config = dict(
    head_dim=64,
    hidden_act='geglu',
    norm='rmsnorm',
    init_std_down=0.0,
    weight_decay=0.31,
    final_lr_fraction=0.1,
)
MLP neurons of a small language model. Each row is named by its layer, matrix (gate and up: input weights) and neuron, and shows model dimensions 405-500. Each number is 500 + 25 x the weight over its row's rms, rounded and kept within 0 to 999. Numbers have three digits each. A neuron's up and down rows have the sign that makes its largest values positive.
A block is one neuron, or neurons of one layer that tend to fire together. After each block is what it responds to, as a language model described it from the Wikipedia text at the highest values.

L6.gate290:485528510532501479517492543519530523491475475535530500474492540483473464512498502546522518487487530493485502524534500539484482491475448505533481461504480499493481515529504509488494486486531523454507449527525548529482496517519504534539535481476535478486486568455522524500472505478485490544
L6.up290:485522527480488508524459499498515445507478513507530469535523471489505496510482533501516469487463529498445473565480477475507529541446492518506493511487504465472473511475487509487485505543481497501519488534518477490491507480493501521459523492553496514472509489506526488534503495479516495498
Description: Month names in dates

L5.gate380:503466490533475507478454472529558504556450490521484524520494498516460487501504529510493513536439536514474565495456468530491500504493513528499483483485467496491507478486519497511483496503479494476480516526460493515464512502508463488490478532497454507488482505463533522528466475513507458497
L5.up380:479490547495487546531507522510497515522499483477534474481525507487483526501494539520514507557468491529489503443485550466522525498447490496509493517509514534516468550451492498491489525549453532508487505461493472464457483485488490487514486519518466530501501495502508505500456477520490490489
L5.gate468:493478483523536508508484534534480478532515557479552525495454544489512515472484509465458516518489492513490499493479507544542521522541440533496456495549495461506485527521494486447502507500484491483453496527487522516469533500471494474520520504491473473494534509487474525507477490470550489493
L5.up468:527494491519480488544527579513509534531519544491456515547511491510528513490491509501500544512502522512515491494479492525538500502509476460506510511525501496463470514514485471523540544515489489474493469518502533536439482509454517489554485498543503451514483486453492519499494512506534480470
L5.gate705:506479518493522542545431501538497487520451486499529502495538506480438510486475479491497469510484494496458491494468480487525528503472491478510482496522473518486489574451501513485498506495532520511479460514525449496488495491471466536495484544482481475491475476506466526498478478515514454549
L5.up705:505491487452512513517512515509507493539497483459512485508493483498498485513476504514483457540486522507484522504511501480514534531484493529503439506466537490494497515521513546462520488533485478486511503467510503495510516499530499535508510516525490485560488511456477496518447497502492456477
L5.gate762:475477521502518498470498468484540533456525518512499531470481508495491481494452495487541493547467489500514511449496498493492527510516509469512519516489490528505493515499470480520464473532487505471521514531509503468489511521525528457481505491515497508507463467491454511516515465492488459460
L5.up762:503498559476528507513492476500517554522517496474501515513521521508432512525501523469485475540490446523497499447498483494457487491467485485507466472531509489502479514454512441510462489529483543513530501535484548466452488556490501453521475501510469523517520475513504485516469525531469501522
L5.gate780:492526509465502529463494550468483513512499470522520459537471501473515493500535532506526540465475551470534510505484493533491539474486511529484453550468502518502500507511517464510507520537466491462539538477518489492509480506517509511506513506494465471508489507496520493500458502529507450489
L5.up780:499488516497560485517474500532517469499467503539518518515473474500478465508512475492529520513458520484472529490522482473527471484513478511490495442528558499511533493497488472532496469488518465454524482489450543495477552524510505496509455530532493496495465496520558535546467498515498479471
L5.gate832:477496465508399499520515494470540535525495517509487487490486456503489486524523518563518526549469493530493513499457486522528517554500485475491531511518483507429495549491492500492481536498473508448525526539525490492507523506474478484534483509476515526498539493484519553468453530494490487488
L5.up832:576480522514514495501510500480502476490483509497495514526472496502466551527479504497515499524457477535499493479469510491554501529508504489529500464522530503487536482489460506501533478520505587492513515480492506499479535520470504480556522483525503513482485443489452517538497465474506530506
L5.gate1095:502527544504466513520501491531509498509480449518474514509505540477446508545525521501492488514472504509480506530489517497512490517498470538490474510504501535501488525464455531510516519482497531469497481526498480498496508483488486489514492484508482503497496505508472523543491529501485477511
L5.up1095:528498502488494526483459493527509496537489533558532492527512519504540514485444474516482484473477565453482529505495513514496518485536517488454495519462469457500524507551445461540548446500514464488494541483500455466487470470492458507486470495465490488543486475491529468539528473512516496494
L5.gate1218:534472529511501518509497493469466515499555520490484477485568549482500503491524482498476512516532475493443500465464494484497463497521546485501502539467517508499519531488492482496534530539505482492501536493493505480475483532509513473503480521474483489453467519528481498449492492534490498507
L5.up1218:507466525465472557482499471502484548566515510465508493528465482459518471538512471496514464508481504470465539525480467517505508525463489497553483491505483481483526509465527525511519525534496487512460513497514486470479537418503487495508522496493529459495491514501528512503439476481557493468
Description: Table cell number endings

L5.gate188:481503514551502515550477491473519499521499462497548492503546530447469513492436564522530518493467511482477486503494483510517467500480507493466519537500479499473483493498443501490510524507538500474488507541530486473482486505495456530533531527507510522489519516475514494519463480506494500547
L5.up188:543513464493470468467524519513466458481465456518487504481511467535506483499508464518487540489522504485533494508557509477507476476465492527479481460426511469500498535533498457498510479506475496496503465553520464543488553500482470463526531511473521481514498471505496524524492451497511477538
L5.gate291:478581519545515518530479478518518494469512495536548514510460536491482509514526484500518503470504558488510481555535539476505503491463470493486525475484471478505483510513491470516496531480533533495496507500453495465499505533543479529569501480463503518471506501501543513507450512498477508469
L5.up291:530499547513448481445500469527513481461533554488517530476490479441487508535524482506492519477476461521509532511478505532527524470504491488504423468528518450471513518509515471504523488505556480486508466467520466467474496494470518483516570541481464471487482494494487518535479455503548487476
L5.gate400:506519475522477530544501528568503530514514492481521489502505538478468553463493553465542542495522474478476482534505512532493494485496503493448493498487504497461480466471525490511531533451528510523514500519472500526520480476495477503476543506503539518454457475455528529502511518496534502498
L5.up400:503484490505507491492512517478513527488464480511503466504450534502526481555504568504486502510492531529446540524522492457475496527485467514539509480496562476474512481477476519515486495481475445496549479540562499506458515481503490523526551500514535508519516509488486513485471507517488496514
L5.gate701:492521552548502538491479476511529500519480518484523484504519531483490502497488528470488480456467527515541508528516496499537510504471520475524463557482498484465461499505506533486498506452474512484455542524488476472474520484496515491557495479493488493541485478445544466569483489496521505505
L5.up701:481518504527497462510515497527481550473492518498497480505519519450485486488522541475477467470518541554474486486510479505495507523496429506502519502487474475502496503498536553496469472530506511467468503498506510509479462530508510524535511472512527510501489463486477514521476535531465514543
L5.gate757:497500486517517537541447530503536494512463540534495482482512518468505526497469525545480499510504515496524471504461509496520490510481540503519506470505519481490495479514530471533491489501495460467505515515541473470481510501478477515542522499440471539500504514472510508493478549462507522498
L5.up757:497485511523520475497466519536477525472534575482443480507480488519515458495524508488491494463539444524476459515504525533484448474509509516512474446515505504447529508470522480490497526512473498510487519545550464513474501529479481509470538493504535512483491482489497528455520475532545489521
L5.gate866:473548508525496537532519516501524509513486504517469515508521504451510488491482571503502524483495541495517547521496501533473491472452490483483489490474518505481451488468461500470442528524509513496496483546486493490535515474481486520523513514458511492486491495489481483479467501482489505513
L5.up866:483478526513490462494493515542513458483542480493520525499492491524540489503502535442506498486529466474491497496464537516469463497485499452474525463509491453515469435476532463487505492473502504457533466511507436476496506505440511517518511486479487521495487498492483509475488509518523480507
L5.gate937:440552506521515557513492536492538503509514538483506498465495526460549519441470544483494520493520496492507507514475486523445474540473510476513493500510492477462451454500479484499506517533488493502514550549503544469486493532512463503519495515504484595519497512422537467534469507515515510491
L5.up937:488514522520529467532496524514496510488469497497490495495514477475503517447494542498468484477503469549512482503494487514490512480472483485466522529517462487492508490533502556511500527540516501525498522539506509466494510507484488531484486539515469483515457509454509481551466514489527529498
L5.gate1221:468522503533541509564488480509503502465498525535503499524454519485486500541472528513533496447511539531458490514517505504506488513506502511456534512538520496489479494532474517518491499472500491468530494495462491474495513458498454520522499497517510485457524523462504505511470497467474488519
L5.up1221:518484512500478521520518462549511491502511492514519507508435513469486541516476570514447464505455505496494471482503508500551514475508519484474494473489508475445532507469496509490506490514513470452483543485487469498561478473486510527489540528499491510491453497454501458497498493496503486488
Description: Mid-word pieces after prefixes

L6.gate771:483518470490494515531478506463527502517544542541575510480485530514520497490479517510516518489483563514488469529499534514507517486475484507524472451481490498478477521483478548470511497509491500502532498533500505484480518479485550490507496499461499519536523467518484495485453473508494517461
L6.up771:523540499443501534498496475497522498498493522524535533461502472477525521530458486536492490492524435505528480452531541545471491530570512471488490524488477554520517481538491474525545487451518513436484501436531463495490485506515475513478495539495503494526483503512492477497475519485492504509
Description: Stats table separators

L6.gate1153:494459505478524488511481505481462475469483485457502452516518499532512486476550469512500503485466534481498510506526512503519503496552520509456505471525528509494517501536514518499498503533500505488489515489498504522481527491513472570488477463517461467497454508542492471527495474516502511498
L6.up1153:470526501489478499457494459512514496546471542482494488494486470496516491524531520511509477481547514468523534505471448534514475514508485492505446508495456461515520528502513552517507462484522499479487508471507452505488515489499519510521469459535501501513487525522556499508526484532490482507
Description: Closing delimiter of names

L5.gate136:513499487500473545481487427509500462547492485465529490541482481441516462505453492489542468512495460455504501541511478516532494499476504517452501538487516502487526511462501474505544508502493507498433514517543484526463516498522427489500487500452456501505521517507521523478485482475496540475
L5.up136:481519471480518430533498545539501511440476483535495513515514478488478538492470512505507485461480530484480457542490483513517519511507473521506527538497517494472576548506473508484506493549518472509474494517511532496510510504525453549519502503485547487497515485463482488524495543478531528520
L5.gate252:525492503499452462510516477456489474477497519501515517493448481512469470529527496455529448452487483515513459503466469512497511544528499508464543498534518491482515496532534520466477452484501515479507479495505488511489496498485514534499514455527490487505522463538469516508516482531502525543
L5.up252:490504465497507484511446485486478482489512458493523467457465506494481473505500472501510482485510503485504498468475487496460492459496517525489459500478480487522508508552508511502465492549489523459499476490498522494477483524453481501461495442518570477528468491475466493523500492522540511532
L5.gate420:464515516515443492529477466505490464493472524534513477536490553493490509476519504534500484499446535502489498522485503501526504494515479567500515548516490523539514522514470550505492465510536475465489472517520486484492506480494487566510531488508519512517502508518528515503491482485525504518
L5.up420:458488518527495490493532529511461473502505500501481537505521518477521495490594466511523512546504505528521488480527491462539487506538549506505474518531515509538502477499476492497515472536496500486506497433483436504512473543523511535524466503504478507531461497532512534511528496530506476541
L5.gate421:496458480467501525515470491455506510452456494504466490521472493457462507498524513508501471472451493510523480555501539536489539499528499524458488527556475462482536461524497533495505426521500508501536509515509493475498535496491506535482528471520511511527487488508465511497500478495526516521
L5.up421:516500553464463470476476452508546547479487556531506500513491483460504489511499508507520528470461473489506515514517495510478519484519457505516499465507484504512505487494531492547508467493527462497487516521497495468493532477543478531504508538501525518463491560533511502507503499448505484513
L5.gate430:475488495486496506494505473459491465500416492505530484492482511444502525511512527519531488473479516498515492492491494508476502484514484526460525497503497472505521451549513560490469470534534540479493480520512540497488551497486493518475499443517485512505491506521492486524504478508498516524
L5.up430:521485493491479471508555493502524515508469472531473455547489514488557493501507509501472488496512499490544492536505475485473446476479503499476490521445492492486515479467534476521527507491491482504459464506517551479463503505516525472541451499504499458508514551484565475498495473497463477499
L5.gate497:520467533457497520527480481506476530482487507479460490515479508435495487508495554561535491491507504454474497498507486474475520494519485517524488504514525490467512477508502535508487527532535501473506476496512483526519496475523481557496511465531530498503518531527546444475496536426494497525
L5.up497:486485484447478478504485484490468514510481495474489480521468507478461481483492517537502459493531495485465503528487508485474511523492500527495533495525536524477539450509506568493481481491507511517500502511514483489502486506467452525468511488516507504540503520539498510494484477493554534518
L5.gate741:521503500469462489512521535516515498531545529474498481522491507506519482514504462510492476479515487525512479545473494504517480522500525515489456497487495477507511490480481521511503497496501527501470513543510449517468490469493480511507499492510507524485503534529523512493502513472564484525
L5.up741:505486516497513506487470491539508469493511496491536508489443502517533481448476464517499476475484514504518517504478503500541509540494464541510517480415545491497492557505458534478494535497492467514486484510470516488510521525518492466500524449504552453512504507515492527484502504480475536499
L5.gate1182:493515511487508474516484500489495493500455499479530502494509473444485451479523486491520462469468494473511490487517495524523494473510457515438527546533514460490506457502489503506496451514513485475519502503505493525509495454517468516503499489516503495489505520523470525509516479481489550515
L5.up1182:511479466469488470496511485485512494465461517518488448507487470469486500489515481504502479494502527477560491518484490471468511514558465531515509490484521457506526458525508491480519471486535484483511491485524480495479515487492495537515486485518529502456487465487570479480501510468518517513
Description: End of names

L9.gate13:482535504492494509527482468544530509498481475505509483520506494511513500486502465522482496399539470485566472496476549506563527444519481532499544516502501482468502512476498501528469499466522484495490476496503476487513532527504497538520482501435504491464526508475478494546528521485513499449
L9.up13:500491495445493539492539489510519501485475483497535491474529491488505486530536447514509514484519488477542474518502492519478477500530506519511483491503499462504504499494502504530520493493487467491529494490495408487466533504474515516451470495483482500515500493475489544504523483491456508498
L9.gate47:504516524508472507486485489486497466523501481528498467486515515485463511482521508511539502502513549506517494526496523526502506466503478522490466481512524478545519520559493514487490529542474491522465486523515498506488531542493500553530493468528542503526457548462512525484517492493542479539
L9.up47:435494495509472483469477495531525483489496449503516474499512505510472544480499507465464550473520509509522494522478532541495514452512477516491464528464486509501511466442511518473467493515454453524479528502501507448492531501525519468466504494499497511497483495519479474517480542509553513485
L9.gate196:562479497480502504536480494508526538519478452533478503490519516482502473469426556511468461497515531532521477493451467534475490506535528517516553504488472497536537488496470518518473479504492480524503527502513520472522542531496495523501494453502478510524483552539518463500485509415539531482
L9.up196:482501488511502518475507519502507434507461490493502508500512536469464556519541477520549493486498529493528500464488479509539509478514501493469476472493500473499497531452504500493512500484511439505477509479489515488528493538510497472521481520473540489512504480458479493479486502506493505494
L9.gate283:529492489466504497487457497528498494491489538539549477491515536498499498535482513522540535500534538490491490480484496500532414521542490518536521521483528484507519544497473510491505501526500521481486543549502509498480458513515497472565514458457511489552488523548559525510472544510501474527
L9.up283:486514486463483529505467510494508524489501499527471479506538451461535480496508502527496483534481511490507476544477520486494443507513501536482512527515459533517479521477506462517541531525483495474517499431455491471478472519493538520542505545529507469505495505496510485476445489480481554480
L9.gate677:531507498523475528498474528517505509497469505503507474540492487478512489495493515538469494478534503559552525496511494506503501520514486513514483530540488453480505517517506534519537540517513446473491517467500479479536533477489466525490449499506538510508505513522530491546493475441491497443
L9.up677:527552487481543498462524512514523505499536472474545470537489498486483527492502494529495457493564499506499495502514535491517548473476456507494446489511525449516472499527464516469507501486512483523495502490494462522532508517559465508515488491484509523460496527494500493481473510492478492479
L9.gate713:469464448471472456504452483455488531505516469506513471510473514458511525488508530491480529485504489467493493483437526491534497495566502525528507518541484505498504480526573544515520517516466497528526490528504466525517540529494499522513482483496509479501480496533467497543503500498454519493
L9.up713:489509482487461553494475502489499472490491460518490436507498527516471517503442537490509493460448487495443513550504489484490477537485450496526524508499500535490486473491483508471474503493472464509515467511512491496512452493501508476498552501508506486463512525484482577510491477499527561494
L9.gate760:470484467470512513506501517508526519459507506504458501497459525482503508482472542495513511496446457471486531474481519457487488480508510532496482512515460486521504478478558502488497505527492541484508530489522487447489467517480508512509529497454506502543461530509506499505510502502511451501
L9.up760:462504467508516486473454513532521459507465466500500474496518496506486488502526474517508477504514499467493534528506508536512524478493452478499517519513529482475485508511456529481537475474456521495512555513505517498504487474549527498496507506484532471497522481517484502463493504534519518484
L9.gate1013:542525523478503468475498497505504533476518469510518481523481493512503478495472456522475521454515540495536488529510440486512524480522476477481506488512496523506477506480503480518479515484521471539526475490535492516523506531463509499520507548510519533546513495520521522518494500474523491530
L9.up1013:483458479495487502527475497520450446497519545499490525520507500515502508511555493500531521478506481515524549483466469563531465477521515517499502506480488488487507557512522514508509506530532517489454511503468503537476481497498469472501515473514511446511509487483494476448498496518476460497
Description: Table cell numbers

L9.gate73:498527513539464493546501513553503476533487516520508530516505530453492519542517504495499484534461522516498490481484506484439499487494461499501506460513504434532501521503527491485490478465450486506505507505513454506560470521476517512493512514505466513475469505450488541490462511463503529531
L9.up73:484594493544514495518491471525463457512499494522476529487519525497509521504478503514463487491515485490489486502474480560511488486465534482476496459506502480490470469514498509518480483497509552463501495496482507501517500534505554516528537484481460497498500516485492507509434470513525538510
L9.gate294:507516531517492510552458483560491484502494544457516470506473489495495506535509531519478482561538538474486467485518523547488496472494513521540496489545526501502494497542478494513491492458495498520466478518472497479527479511444518528487510457516497509516491494501525492506482515482511530467
L9.up294:489505503519509487473498477485483479492497559507500497473476530508449498497507471451512493479496568442507483430472470471512516510498520519514501494525521488445488465530534537537477473509504500508525500510471516478521480495513516496503493474513526502471510482482500529519487498507463496452
L9.gate368:488531460531446514525473490528455509476484489529488535504500494488487488501505491494485514504489469500508508504435487492491493456452475492548518463543452505467486524514509512501452530506479509526504491530475513485522458523491501539503528509494494486525536515448480510501438541488492494477
L9.up368:521512483551507505458554483489453480571506513498551526482488512527497513488515446484518499514478492473475501469509505493482471525496511521506497467492500515445511490539514490509453515499468538532474521489502497496515522497502482485520518461505489543514500485515521522521484490554555502534
L9.gate403:489524506543503480512478447473531487487470499528502502488465513494456491514492499473498433459486512495464479477491491489526522529548494480500524455485496518512489508540528503464428468499512506494495536505481478518498559531475485504495530456494506459490481518525462524526518493488516514496
L9.up403:502478475543481516511480481542522466548489518515509524494483501487485486507500489472492476464469493492502458439498448513521512506490543465492521469518495482467485505509556509538473514495497530516499537497470506489522513491492488452462458504487489456488493464482496522481499501520453537510
L9.gate425:491523499535512510531485461528499423538508506519522506504501475511479529452480557485491495526489525460487472457458520471468459508483476525520528431505511501499462485510551501497472522471494507468481497477507501483504517525512422546477530498487508515539505506519530483543449542471468563489
L9.up425:492567460536498521525501495531466439521494497488515509546482487514495546529489519484445453524512493490478526490545500553520489461509520488531510453512537473473449505545467494493495505487450510524519490497483502450530496523492489534498500473520485484490493478513502533514483457471531510526
L9.gate662:468504519469493512551492495511517543498469511516533525482471545538494479508481469495513493500501458525483495512492517522493484479490495519521494509496503512462474548549503539515456493515480541469494491521539488503524476516483471502525448504513525509475535535469466574532473481521511524487
L9.up662:466481501526488478493474484554545523501516522464468519500492504505528483467521492510543487489520491483503534531521517520491499549525522436499540547542524488484499504498469480479509485455548484446480479523528507536500510497476519514516479490516505507484506479489470508492513538497499526494
L9.gate1009:436504522482503517497482496507538512501457484508531518537470479482505481478524519473443511500506463517443512518511453511513530465518456490541495511501499515493528528521471539537463459522501511504486548520508519530496552528476504519481476439503507485474483533515435527572504466534509510541
L9.up1009:463465525490497497570509493534531531476512553516519478520508480488526520517513500495463493535525448531498471522517453517496505473489486490535483501487482533483499506469488549548503536536502545463484515485492539535509482527506520510505452449519527453492494499496498502492482494552512490513
L9.gate1040:490480568527515466525500539484490536508498489491530444458528542458505470544510478492529444498499485502523498490496502513518491548540489496461462482496500470539518512481491537485491502491524498487447544475489523502549508521517526486515497505479493522473497488502489513520475467493514489504
L9.up1040:548499488508480501520519515493453513517525507463465522508521512519534480527487504515485515447510503536478474482501509466511505505507495500530476491565526494492470528498524528488502469466510520498544476442530474489481491496478458459495489501519489511523501527489503511542468496507485461528
Description: Inside titles of works